Weights of a small GPT-style language model, trained from scratch on English Wikipedia.
Architecture: RMSNorm before each block, untied embeddings.
Training: a variant of Muon for these matrices, 11615 steps.
MLP neurons of a small language model. Each row is named by its layer, matrix (gate and up: input weights; down: output weights) and neuron, and shows model dimensions 144-207. Each number is 50 + 12 x the weight over its row's rms, rounded and kept within 0 to 99. A neuron's up and down rows have the sign that makes its largest values positive.
After each neuron's rows, "fires on" lists the tokens most often at its 100 highest values on Wikipedia text that the model never trained on; "fires before" lists the tokens most often just after its 100 highest values on Wikipedia text that the model never trained on.

L19.gate515:71 54 59 59 34 59 59 71 47 54 24 44 76 48 59 39 48 31 43 40 57 59 49 45 45 36 47 39 49 63 73 57 63 47 57 41 28 42 43 54 53 71 39 62 51 35 42 41 58 59 36 48 58 64 48 38 44 64 33 42 52 64 62 47
L19.up515:71 50 55 58 38 57 51 35 18 30 58 55 37 36 48 39 42 41 40 74 56 48 41 69 51 23 51 47 37 60 42 53 64 42 65 70 46 34 56 51 37 52 39 62 51 52 41 28 53 35 46 48 30 57 48 57 35 37 36 62 41 42 55 43
L19.down515:51 55 42 51 57 52 52 59 55 43 42 49 48 50 29 49 42 55 68 44 49 45 42 73 50 65 56 43 58 48 41 37 62 49 44 57 22 50 31 48 45 43 58 54 60 37 70 49 33 48 51 57 42 50 43 58 44 43 43 30 62 60 52 55
fires on: " ", "7", "6", "9", "8"
fires before: "4", "3", "2", "5", "1", "7"

L15.gate101:54 58 45 43 54 67 72 40 47 56 50 24 36 54 47 28 52 53 12 43 56 69 48 60 50 52 53 42 50 60 58 49 62 49 59 36 46 41 35 14 61 32 46 55 48 40 51 46 49 52 23 57 62 44 52 52 34 49 57 43 45 49 39 43
L15.up101:34 37 45 36 52 74 67 57 58 52 46 17 51 50 62 25 57 63 20 59 64 57 41 51 53 51 33 48 68 57 55 44 67 43 51 46 57 53 58 33 58 37 46 42 52 39 48 46 50 29 34 54 27 60 40 47 50 43 39 44 59 51 39 42
L15.down101:49 57 40 36 40 47 48 65 56 12 48 39 64 42 78 29 44 56 56 62 33 61 38 68 50 74 56 61 61 53 69 57 55 40 27 25 52 52 51 60 63 55 48 56 51 15 39 39 49 40 64 45 55 36 54 58 53 46 99 69 58 33 55 33
fires on: "3", "7", "4", "5", "2", "8"
fires before: "–", " |", ":"

L7.gate32:52 55 44 60 35 49 66 44 47 47 48 46 65 43 63 49 52 48 31 47 38 36 59 61 36 61 55 27 50 36 47 51 68 42 49 32 37 32 57 67 53 44 42 21 36 64 50 60 47 29 57 61 50 54 61 69 66 43 42 50 61 47 63 67
L7.up32:51 28 61 50 24 41 52 41 71 74 51 49 67 40 55 47 45 30 60 51 54 63 51 57 54 39 27 59 44 27 35 65 26 61 61 61 62 64 54 57 50 30 63 25 54 55 42 53 61 30 46 58 50 59 45 59 46 26 38 55 42 38 50 52
L7.down32:60 44 32 55 45 43 33 49 60 55 38 55 54 55 62 44 48 62 51 68 32 42 49 50 37 36 65 24 45 26 57 64 57 49 57 40 45 36 60 58 52 38 45 66 37 54 45 47 48 37 48 53 49 29 63 61 36 48 99 60 60 58 55 52
fires on: "\n"
fires before: "-", "\n"

L13.gate671:63 43 42 50 62 48 66 56 63 39 47 45 40 65 63 45 49 57 22 26 64 58 40 56 31 67 75 33 27 64 71 61 39 78 51 49 59 48 45 50 64 68 27 51 42 36 53 43 38 45 48 46 31 36 48 46 48 40 31 65 69 54 49 46
L13.up671:64 56 32 46 41 60 56 47 43 51 56 57 63 66 50 27 51 25 41 57 56 55 46 49 51 51 61 42 43 59 41 61 55 29 49 29 55 52 36 52 29 26 36 35 20 48 46 55 53 34 24 57 43 37 62 39 35 54 55 60 47 51 38 53
L13.down671:42 56 48 73 43 54 38 64 51 37 51 36 58 50 38 39 60 28 41 45 49 64 36 73 52 64 54 65 61 63 57 36 47 69 63 34 61 50 55 63 47 42 44 48 39 40 45 35 49 56 72 36 48 52 59 63 43 44 56 34 37 57 51 60
fires on: "5", "4", "8", "0", "6", "9"
fires before: "–", ")", "-", " –", "1"

L8.gate406:59 47 51 53 61 57 67 52 70 49 39 52 35 64 21 60 38 60 47 67 36 36 37 51 61 73 33 51 46 50 41 57 48 45 39 57 48 55 75 36 60 79 58 33 49 41 60 54 46 47 67 34 45 72 49 49 45 49 48 54 31 33 58 55
L8.up406:54 73 29 61 52 65 51 51 57 55 46 43 39 27 52 43 42 47 59 62 76 58 51 39 49 53 51 30 46 65 61 53 35 44 31 43 44 59 60 60 60 47 32 33 30 52 45 51 52 29 47 23 40 40 51 42 66 48 67 63 40 49 44 42
L8.down406:43 72 50 47 44 49 49 59 38 53 58 87 56 52 52 47 71 33 43 55 61 49 49 89 61 37 58 57 62 48 55 56 44 58 77 60 49 41 31 44 59 31 35 59 41 43 71 38 48 57 45 47 39 57 64 41 51 36 75 43 55 50 58 41
fires on: "-", " of", " |", " the", " in", " by"
fires before: " ", " the"

L16.gate656:53 35 35 36 43 68 51 58 51 58 44 53 52 46 32 61 50 41 55 55 53 56 46 51 53 47 40 37 43 69 46 35 23 23 79 56 62 44 33 36 58 60 42 36 51 59 47 46 48 48 23 50 65 52 52 55 54 64 64 44 57 20 35 64
L16.up656:52 57 39 52 55 52 18 42 48 59 64 46 62 38 39 59 49 50 55 46 55 40 57 56 45 53 56 43 40 52 42 23 46 34 51 47 65 51 53 63 56 51 50 56 32 55 45 38 51 46 34 48 47 37 46 43 65 45 54 44 45 51 60 46
L16.down656:50 66 40 46 56 65 43 48 42 33 54 66 37 62 54 48 60 32 49 54 59 56 72 42 44 44 63 43 55 46 58 58 32 62 53 52 68 51 42 39 64 51 61 39 54 49 55 42 41 48 59 27 55 69 39 50 50 45 55 51 64 71 73 72
fires on: "1"
fires before: "9"

L20.gate440:44 48 53 56 57 64 58 30 41 64 44 49 45 49 39 47 73 51 51 45 48 64 55 32 47 51 33 34 63 51 52 50 58 64 47 67 61 58 45 62 50 54 48 57 34 48 61 52 58 33 48 32 54 62 50 58 52 36 63 50 55 71 62 31
L20.up440:36 48 45 70 41 52 48 62 60 57 45 27 44 49 42 70 29 53 51 53 62 50 48 54 52 51 42 53 54 67 47 53 56 39 44 62 38 58 46 38 45 61 38 58 51 43 63 68 62 58 45 71 59 70 55 67 51 52 45 49 50 50 52 50
L20.down440:52 50 43 38 35 40 65 42 54 59 30 31 86 48 36 54 49 59 43 55 36 46 32 53 61 45 62 55 55 43 54 71 43 56 61 37 22 50 50 46 51 48 44 49 54 53 46 66 27 53 43 46 38 51 48 62 64 40 66 50 55 32 44 35
fires on: "1", "2", "6", "8", "5", "3"
fires before: " |", "0", "3"

L17.gate84:54 86 35 50 42 64 42 51 37 52 41 55 67 38 49 55 45 50 58 45 27 46 71 51 66 36 40 27 37 64 31 48 35 63 36 33 32 44 50 75 36 56 36 67 69 48 46 41 58 65 28 43 45 48 49 32 54 48 15 59 53 67 46 38
L17.up84:47 50 33 66 60 74 45 63 40 55 35 37 62 69 37 43 30 73 49 41 60 63 63 75 52 44 34 40 25 41 57 69 49 40 67 58 54 44 30 88 47 60 61 39 36 68 42 29 57 52 56 30 38 42 56 61 44 46 36 47 56 60 50 21
L17.down84:53 56 40 46 57 54 41 66 49 43 39 50 42 29 14 48 45 36 50 41 71 46 37 45 31 42 71 49 36 39 54 58 48 50 46 41 28 60 58 52 56 54 51 45 55 48 50 36 55 44 41 59 52 45 59 33 48 37 49 53 43 55 53 58
fires on: " ", ".", "8"
fires before: "4", "3", "5", "6", "2"

L5.gate77:55 32 55 38 48 30 35 48 64 60 54 51 31 55 46 59 47 33 44 63 29 65 56 40 46 89 38 69 42 17 28 49 52 56 83 37 40 65 65 39 51 28 55 55 47 58 50 35 48 44 35 59 47 53 59 51 35 51 46 40 46 63 52 55
L5.up77:67 48 40 30 46 49 16 73 51 56 35 50 46 51 37 57 58 62 55 34 47 45 41 59 51 49 55 46 42 52 53 18 49 62 27 62 74 65 47 50 58 45 77 33 50 52 49 38 51 62 58 42 38 45 52 61 51 68 43 48 49 56 45 47
L5.down77:62 54 37 33 45 47 24 56 59 50 62 25 54 28 23 55 39 38 19 36 46 46 24 45 43 34 44 56 48 52 47 29 50 48 42 72 46 67 53 57 66 43 75 38 41 59 37 60 50 52 58 60 51 30 30 40 64 30 61 57 41 52 32 38
fires on: "\n", "---|---|---|---|", " encourag"
fires before: "\n", "==", "ed", "es", "---|---|---|---|"

L8.gate191:48 46 57 52 46 50 76 50 63 63 60 42 62 52 45 47 44 15 61 59 38 51 48 59 44 75 48 44 50 35 53 54 18 59 66 69 64 51 66 58 49 66 38 63 43 48 35 38 54 61 51 38 67 49 62 61 44 69 54 44 56 57 78 68
L8.up191:64 52 56 61 59 57 42 41 77 43 49 70 51 56 56 43 62 54 57 46 40 73 45 51 37 55 38 48 30 49 53 48 39 64 55 56 49 63 46 55 46 39 60 30 44 40 44 52 48 53 38 82 39 43 61 54 37 48 38 60 54 47 43 53
L8.down191:53 35 55 38 46 34 28 37 49 54 24 31 47 61 45 37 71 51 55 60 47 57 47 38 45 39 32 56 43 59 47 53 50 52 45 67 35 54 59 63 46 37 44 53 51 69 55 33 49 64 32 56 37 47 45 43 55 36 61 28 53 58 43 49
fires on: "\n"
fires before: "==", "\n", "In", "==="

L20.gate480:55 40 58 37 47 62 39 49 47 35 30 41 46 38 35 61 36 55 43 49 72 61 65 26 55 67 55 44 60 56 74 45 66 42 43 58 54 46 40 40 52 46 47 54 66 39 44 45 59 40 39 26 69 64 45 51 64 53 40 54 59 35 92 39
L20.up480:49 61 51 48 62 72 36 62 45 49 65 44 57 54 31 49 23 41 34 45 45 54 72 51 48 65 53 56 33 61 61 66 58 34 76 50 51 52 61 54 45 47 28 41 38 45 61 58 65 45 69 42 47 52 45 59 67 53 74 51 81 56 53 44
L20.down480:37 60 39 44 56 64 52 43 40 52 60 42 52 40 59 52 60 58 54 56 62 67 58 58 61 47 58 56 61 41 33 45 60 70 55 60 80 55 68 59 59 50 72 34 47 70 49 41 52 37 61 35 73 64 49 59 45 58 53 53 53 44 62 60
fires on: "1", "–"
fires before: "9"

L16.gate229:46 59 38 46 40 41 41 44 53 52 29 52 30 52 44 64 48 35 45 58 65 47 70 61 47 56 50 52 39 54 41 43 19 40 50 63 45 52 54 51 45 55 61 49 60 73 35 41 44 53 35 42 59 65 36 42 63 34 30 62 64 65 31 55
L16.up229:41 67 55 58 28 39 36 42 65 33 55 59 44 32 42 54 47 60 38 73 55 65 60 33 50 39 68 41 53 62 61 50 45 43 40 47 38 46 55 49 59 56 72 17 78 49 48 50 58 43 42 22 36 46 57 54 57 83 51 47 37 58 53 50
L16.down229:47 47 42 43 23 65 44 47 40 54 31 64 60 38 49 68 51 29 41 50 59 21 38 54 46 66 75 51 48 46 62 54 37 43 47 61 54 32 51 29 53 70 55 57 58 66 43 45 47 52 61 56 38 53 74 42 39 22 31 46 49 42 69 36
fires on: "–", "-", " |"
fires before: "1", "0", "2", "3", " "

L10.gate162:59 56 66 52 49 51 67 51 55 67 64 54 39 41 36 52 67 57 45 70 65 46 72 36 64 71 54 52 49 57 33 51 34 25 48 57 52 31 41 65 63 46 42 62 54 45 55 64 51 59 68 41 43 66 72 31 54 56 61 58 84 56 29 61
L10.up162:41 30 55 50 46 31 67 55 60 54 62 50 72 51 56 61 57 77 51 54 47 51 59 42 66 60 52 23 58 51 42 72 44 38 51 48 34 55 49 41 50 77 45 50 70 35 47 43 48 56 62 59 45 30 59 65 27 52 73 59 48 40 45 63
L10.down162:46 48 52 35 55 74 53 53 56 55 49 38 55 31 47 52 53 45 46 57 48 67 59 46 64 38 36 48 42 59 84 64 40 47 54 48 37 52 31 58 35 43 37 44 51 51 59 31 59 47 55 53 27 33 51 39 44 40 87 27 48 30 58 44
fires on: "2", "9", "1", "0", "8", "7"
fires before: "0", "2", "3", "1", "5", "7"